MLP neurons of a small language model. Each row is named by its layer, matrix (up: input weights) and neuron, and shows model dimensions 0-191. Each number is 128 + 24 x the weight over its row's rms, rounded and kept within 0 to 255. Numbers have three digits each.
After each neuron's rows, "fires in" lists the words (lower case) most often at its 100 highest values on Wikipedia text that the model never trained on. A number after a token or word is its count.

L4.up1857:155148151113139140109084149107182082155116144134083133121124145112154093106095129137138120097123137115104157064164121121157128102086108121130091129153100158108146138123155094156170146085107148124118096109126111116098169128104139114073143094153178118159159109159134157102120110101148164092083111114130110141154120137166114147170136093133082107137168154124137110072149104138147129115190143151118122111107148119139134108093082142178169116104142127126159127096175162165145118150150113132139156119129112129120143097122124146147143149146092110135154132137110151127141128134132118101
fires in: "institute" 24, "of" 9, "base" 7, "hospital" 6, "maritime" 5

L2.up1489:069118142155120117110142113131158138113117144128119174157101159144119102141145125128122108130113164117125148126105086124188149129092120142136151133152078103109094140136107115119129152111128124099092102141121166151125164169155138142092148162134115110091135090170107107136115136138107086092137116136142114111142138125096131080149142144129151145102167152119128150141118125180092140107125134115088132111131094120109121121146142111142115088141126153130111157166132172145144172139128140141153106098128086134146107090086106126145138118101152112141134146135108146177128107154121150094
fires in: "cup" 25, "then" 15, "person" 7, "anderson" 7, "ft" 4

L2.up306:114062141114089100100141170145126117110150147098131128129119141088131158152145133107149128132103114129123134108138129145121143106110124120104104126100101085150153162134144123099121121149126108105124119156168160138126156154100062129144118161148127166144116126122122109106125154163157133133153133082126141125108131172122132169121101145178117142092087088138155126108156147140128143148139117143137143117125167155096142117125110156136135096158163147165124158123133140119091153117120156163108117132127090180150135120117145119114166150134178133067099144125133099124149126136115153129
fires in: "each" 11, "england" 10, "career" 8, "death" 8, "joined" 7, "third" 7

L2.up1066:079139090137102140139171104138111108079079125138152167084139185164103120140123100133157114116127084146136150165143141126112138154126109139094107139099125118147119152119162136141100123117120132138108107141116145066100097147109148158136102166102123115109098084116156096170107105136148123141119101132150147122134100123176117152118147126114139065112149202078153126114134157147102121119140093098117125124087156120121138146110165116117133121147112139121105117122065145117169130126131115156141142089132109106121121147142097137152126175144139151131148167090136128182097131129100108130
fires in: "many" 22, "title" 11, "world" 9, "won" 7, "followed" 6

L2.up658:117143111104083142139116168129121120120142135159150101132122122168182130062130167071095161140102166105158090120119123116111132141149123113121131126103104131101152167137110076135093123172186153126090147103080143092106136106134112112139119161160151117140121160138151148152164153120116153134131123119113176082126153109116102119098118105117164129153164071116142142129091104085151145088182146158135187148144150114146129122127148119159141128159134058122109160146121154108143123094073146131147142142119166072140156108121141089146142124188130115128132099075101131154146135130143137133
fires in: "album" 19, "control" 11, "society" 10, "albums" 5, "music" 5

L2.up689:121110117116130136146146099074145157106143153116127138123088126108112102132119137098146126134088108127127165101097149121133154080164065133114119181114102130119130104148134131140148149101126159134131085090144105170180149118193137093120146134130103131162134147110119106109147147157132154103106129127135147168143159113100142113154130146099135131128121093156158137129121087102149160143140140126104112138157095165102122133142103131072144154122148103148134127141176094172131093126101155152122152119102141093121139119100119142134136132107141127104126162122116162141120072108141111082
fires in: "into" 32, "character" 6, "born" 6, "aircraft" 4, "history" 4

L2.up380:132123138158120160116134130102110153113126133159149133093147161142105096128143130124122128143123150089100132138118127132154145132162110107107148116144136113148162120081134165146106143131169153128140137109095073134074097148115130131150142099140182152161125150134209123164178093105120164129133124149112122111164094098165144144133133108140110136099177085104134157111116086102140115139149149095129098107080103132140133145132142101098139142097153103142130158099161096121111140097116074154125112143144113181109136110109124125140148066112146125117166136122188168128123101135140153092
fires in: "time" 23, "collection" 14, "title" 12, "son" 11, "death" 7, "young" 5

L2.up1862:139099110107143137116141149088133124134147091093113123143146139095123115126145125141131143094132123154141078151122127099112171106143151146106133130168139147136146162114138049161129087105105158122113104135147137142113167090142094157156132151114103136152136128147140139071117144173144119116152112130141104119135134119105097142170139116114096130148086150107133107104149152096123152165136079121167170178122142154144133127131097123143110147105152075122116183111106099115130139115117177153146127147107139071127156093131141080105123108146132137139074149142114140184142123140117177145
fires in: "who" 33, "life" 17, "help" 9, "that" 7, "year" 7, "location" 6

L4.up1764:094129065108153123109115121137114103137171163096115139104135125101198131098157141151105132122076116130145118122126112132090091152149136141112107115106108121099145150136133120104149135118088109119152147160106167090125111139101161142083123158116173133144164119108123159143105056125144174125080137102124093127073108160160174100130105108133118153179107108140134109124141125129131129121176110115137111127113141114162135111114135205093156114088100162131181122091129100161160134097125152132131142096113095093083142133097128117148169126140166162136132175131119129140130125131170112122
fires in: "of" 42, "for" 9, "lightweight" 4

L5.up441:157097123146196066140122157148100129121152158117138148099102152147140102145116115157093165144111146097174097118174114162130163130165162151147104117125103081140131117164130110150095112087140154079158152097133153099124151121098126082102102105121126147153114112154113135126138156116123159139101079114112121133143177123144098118127121135103157176130128148137131132111135143114154122129164126142118117105118162096101125145097120119122176111130127160114098164096172134117143080142108181126140166123158111127165134110128159091110111160123131134125113184116129142128154136106137118120
fires in: "cm" 18, "mm" 12, "men" 12, "bass" 10, "wing" 4, "lb" 4

L2.up853:107141122160129108137122142166142095148133098122123129179134158104158123135125107129124125133146117113161111104140131105105112135196116136151110113093163119154111166132172088174144126177140105135150192106109117141133089144131114108105133126122156105172128111099128117160168146147128068188152125147160125099133130104127110137142146152125163158078092131108106164113096141120132118134115161153107123122124176152098137148146150128149097159135168134091105112161128126119109165147145117125154154127109152132117126104088114105096097137099135113127155144126120136098089175147168100108
fires in: "won" 27, "daughter" 9, "led" 7, "english" 6, "taught" 5

L2.up814:121089121094135142112102115120113151117115135160118145115139125073103125159175141102095161139137134109123137119106134139187125142135125140131135080121123114106140141138126138151151130107123135107125124138160131126128108086122102134169088102110106125088092117099109096137119140155114137120179148152111181112142114130162131133106111136104123127067120153116124124156126152146165125119103095135117140127125116104141123159144119161123175122142157111150150114150149113130141125162105172137135123154135167102140195077133093093124136132192109142129120143155143164087158180128093113098
fires in: "election" 14, "club" 13, "released" 7, "born" 6, "war" 6, "girl" 5

L2.up674:143160114168150078104146139119185141150150129147117134131136126113090127185130126100112138157158084170112176130118140097087102104107126103125163112101134114145118118099115136126150131173148084126120142100072097175124158101140100137157140144124120140114138117120137161114131133093111129156143132084154136142143130130113164146150102127145175145125120161141120142112101158133099140125122133147113117115123126127126141075128116136124122144121080140119152093132079127147111127156118098145084143122084128087133125158168106150101150127154130132110120139079108127148128118178131127126
fires in: "such" 16, "any" 13, "daughter" 8, "republican" 6, "taught" 5, "described" 5

L2.up206:158192087092129191093098155123120135118132096108150100075089108112110116103155136162099121123140143104159138111116069107163121125143085161174158079140123097174133096090149148155113147102086126157095153125097150148173117141133131117184162124152110135116072118137160099109132186084135097130150123164109096112114133111132163088102150152146106109133093145129142106105119153161154127125131130141105124119137132190136142123126130110104131123136165121133156137117156115137100111126144146152098114112089165114111153068137135132123126116115123169116088118115144127139115113167159129119
fires in: "these" 13, "created" 11, "executive" 10, "president" 9, "from" 6, "create" 5

L2.up718:145123117136133158120138089117131163110142145122126097132110114077110118130123128146109092122118150105095139124059160126155124126152111170130150155127130124134134122118156150120131145153128112097102157115134109172107080108121127177155117144149154158158118141151115121145143119149128130125165071149151144125136139107125061133118161066111154115167129177176082180120122132119124105159078129112106152186148105127106131109119131113097131134116107112109150103116106114157143122095126126164134111118107126146131151140108067135121128111150123135150082096106077092117100114093188094161
fires in: "democratic" 15, "game" 14, "not" 9, "collection" 9, "according" 5, "time" 5

L2.up1712:142098102149138175137136121077086115146118141141143165122151178094138140148118082161110120141136138153127124119090157161108154133059172120132160115125131129128163141137133135079152119163098162120141132166126137143109097126120113156102121147157103130132095114095152145143149183116117104143126124140134149143119096122120101146176150119122157135136127076107069158108079179117110134098138104105116129103093125149131127137100157127129139156095126115159130183164156136120132078148163107102181146115105087128161130127120126129161147088158100143122111143118125112136133092159090126111
fires in: "born" 18, "williams" 14, "william" 11, "player" 8, "different" 8, "played" 8

L2.up1213:098113138145118120161121168125104151134146156131095139150162118096134147137080118127145138119139135150163129094137146105135158135146090095131105100109102074094138144184188114106135133135127181144165102087126113128128124137122179138104137139168122148102105133075141096122131105132111141089114120105107176163116080153121128089087152149155154064169121142119135139141127106157098142150136118135131111143107134176118131132148110127134083127150103146151141159110128124163116132115111142140145137103135109117108130122145141105131122124149117143175164132137117159167115118101128090075
fires in: "however" 17, "thomas" 12, "candidate" 10, "candidates" 7, "mi" 6, "donald" 5

L4.up1151:156135126166135108143147134120142095148135155137119137147133167137127133109124118147163143128110096138145144138154094115173120137172112167099135177125097118144116135140140117154184129154129108115155116100104146151094149127129131120127119146189166133090116099140127138146104125133131125095165157154180142147127114140131171125136152173176129122137118107140099147166128105117127137154117104136089139135125109133140088169130084094142059132139171099120093120155079128139127121122126087064087122085166126148111132140181122147150167081149127155120146114138113152131140160125155118125
fires in: "make" 20, "made" 11, "master" 9, "would" 5, "could" 4, "for" 4

L2.up994:106143099145125107107127158124142103133100108152093157160157122098169104102094126143133125098160157116135098138154131109114146121123098112083091125103122144129139107147125173126130140184160122179138166094147132137107106141091124130142102103137116168116131097133125112142104080114148116073098119128128116126168116150070130135133111116107135113163104120154075114115111171149095077162115143146134130150161142134141175118105156140175135143135143131099132156147113123142140108147092145126169150154101081134094117145133147151114139157116141100144124095155098138108097086120157120148
fires in: "announced" 15, "million" 11, "general" 11, "australian" 9, "australia" 8

L2.up19:102134151125112161102132125104164133154151115133119097163115159151136128113155097159123157123173135086120151143163125132136157154120124103129140110107143135181152146109161109163118091108156096112107145171149118141064150104124137124143122166117131126098122100166133104115165178199144129134104120107127127133132168144151151101120146104139136096133128113111134110115132122178106133073141145127082141094088114162160163093138149109111131125120125108158130140162134126131174167108105163048135128139100146098160122084128127150070128112102124102113130148156074108143134141148131148116
fires in: "states" 35, "review" 8, "women" 8

L2.up956:133110145110140151126134143112095151126147128122050137141141088103136145099127126147142121129084127154175127130152141165181080106140133167140118173128125117140109093188155104173081142154118116128125074131173173132131127158164129129139135139137147164102161144138127150123174102109165152111149138135133135101117109096090118132096131139098170125111141148144162126139110150104138120116116126122189161090137155108152108105153123154110148099106170116137118185111083114129102140134179080134115119152116149119166105095143143157156102111117144103097118124146102126156087147120136145145
fires in: "york" 20, "county" 19, "august" 11, "company" 6

L5.up1268:136111086148136108133123137107159163119130107142107145134130184104114152131111124146127178120122160105122142087123092137075098171106151117125107135156138137132106136107159154128123150116118147132104157152130122148148090147172111164124102125120143139087097142152105155100144139130089149115166181129088107101136115147110104102140110116137115123176152165133182117159122119138103113136111148155136126102106096139151135126127124136144186128145120137130117133092073095136144158131124112123140160139148173130130122101133166172150172138127143096162113138102199129091140162099113093145
fires in: "he" 44, "then" 6, "she" 6, "instead" 5, "with" 5, "and" 4

L2.up5:129137080103100083135155132124083159144166148160139110131123113134120168144131132136121126125130125097144134103140113142151118125120148110126106128085090104096144176154115097093148133118120153149112113108102147110141134087135160143153098083116134143147135130176147114135084085124118131140162135106112125145165135150109137118110108121147133096125135119174088176114115116164087115126160129133106146128159134146156135125115120086092134110153148101156077129152115129097127178122090161097095152146109135098109122135103129203115116170102163130128112174110102109157160183108093189097
fires in: "election" 14, "team" 14, "candidate" 10, "do" 10, "candidates" 7, "composed" 5

L2.up484:150132156085162107115154163152151109120108134156105127115090134144151128141132130132126102106140113097145146092096137142145137105147117129125124076110164076146094113154157119133175148161113148100106132113083098141080104100141150154141144140119123109146147092132203126135149161148152116195137111137117165081120107113119118123174124088107152138103141109127148169129112166184117173124202110090109120125137102154147132112120132082132116177081132133121098151102136102123104114109143150118149095117168118112134151134133132107099116164158131104127108140153137113140079111114126136103
fires in: "service" 16, "team" 13, "short" 11, "agency" 10, "long" 6, "information" 4

L2.up1414:126125128132155146099130132106149124148160117147123103122128207091131135084102082133117131122095107099133116129130107117141118135120128115157141108113116121127147133109116126157113146138109096120080152144137189116125119122116128123141135127171107146156110124184104069097149108148130150132152125128116121099114153127093180145087110079130119103088083124085155099120106130128152150149129116144106126151135189114106075111116145117139124185145118157102102139116169120120146120146178166126115114144073164116135188147163137134170104135127103141114135142063088150130115135120177154115
fires in: "college" 18, "stadium" 12, "city" 12, "england" 11, "career" 10, "town" 6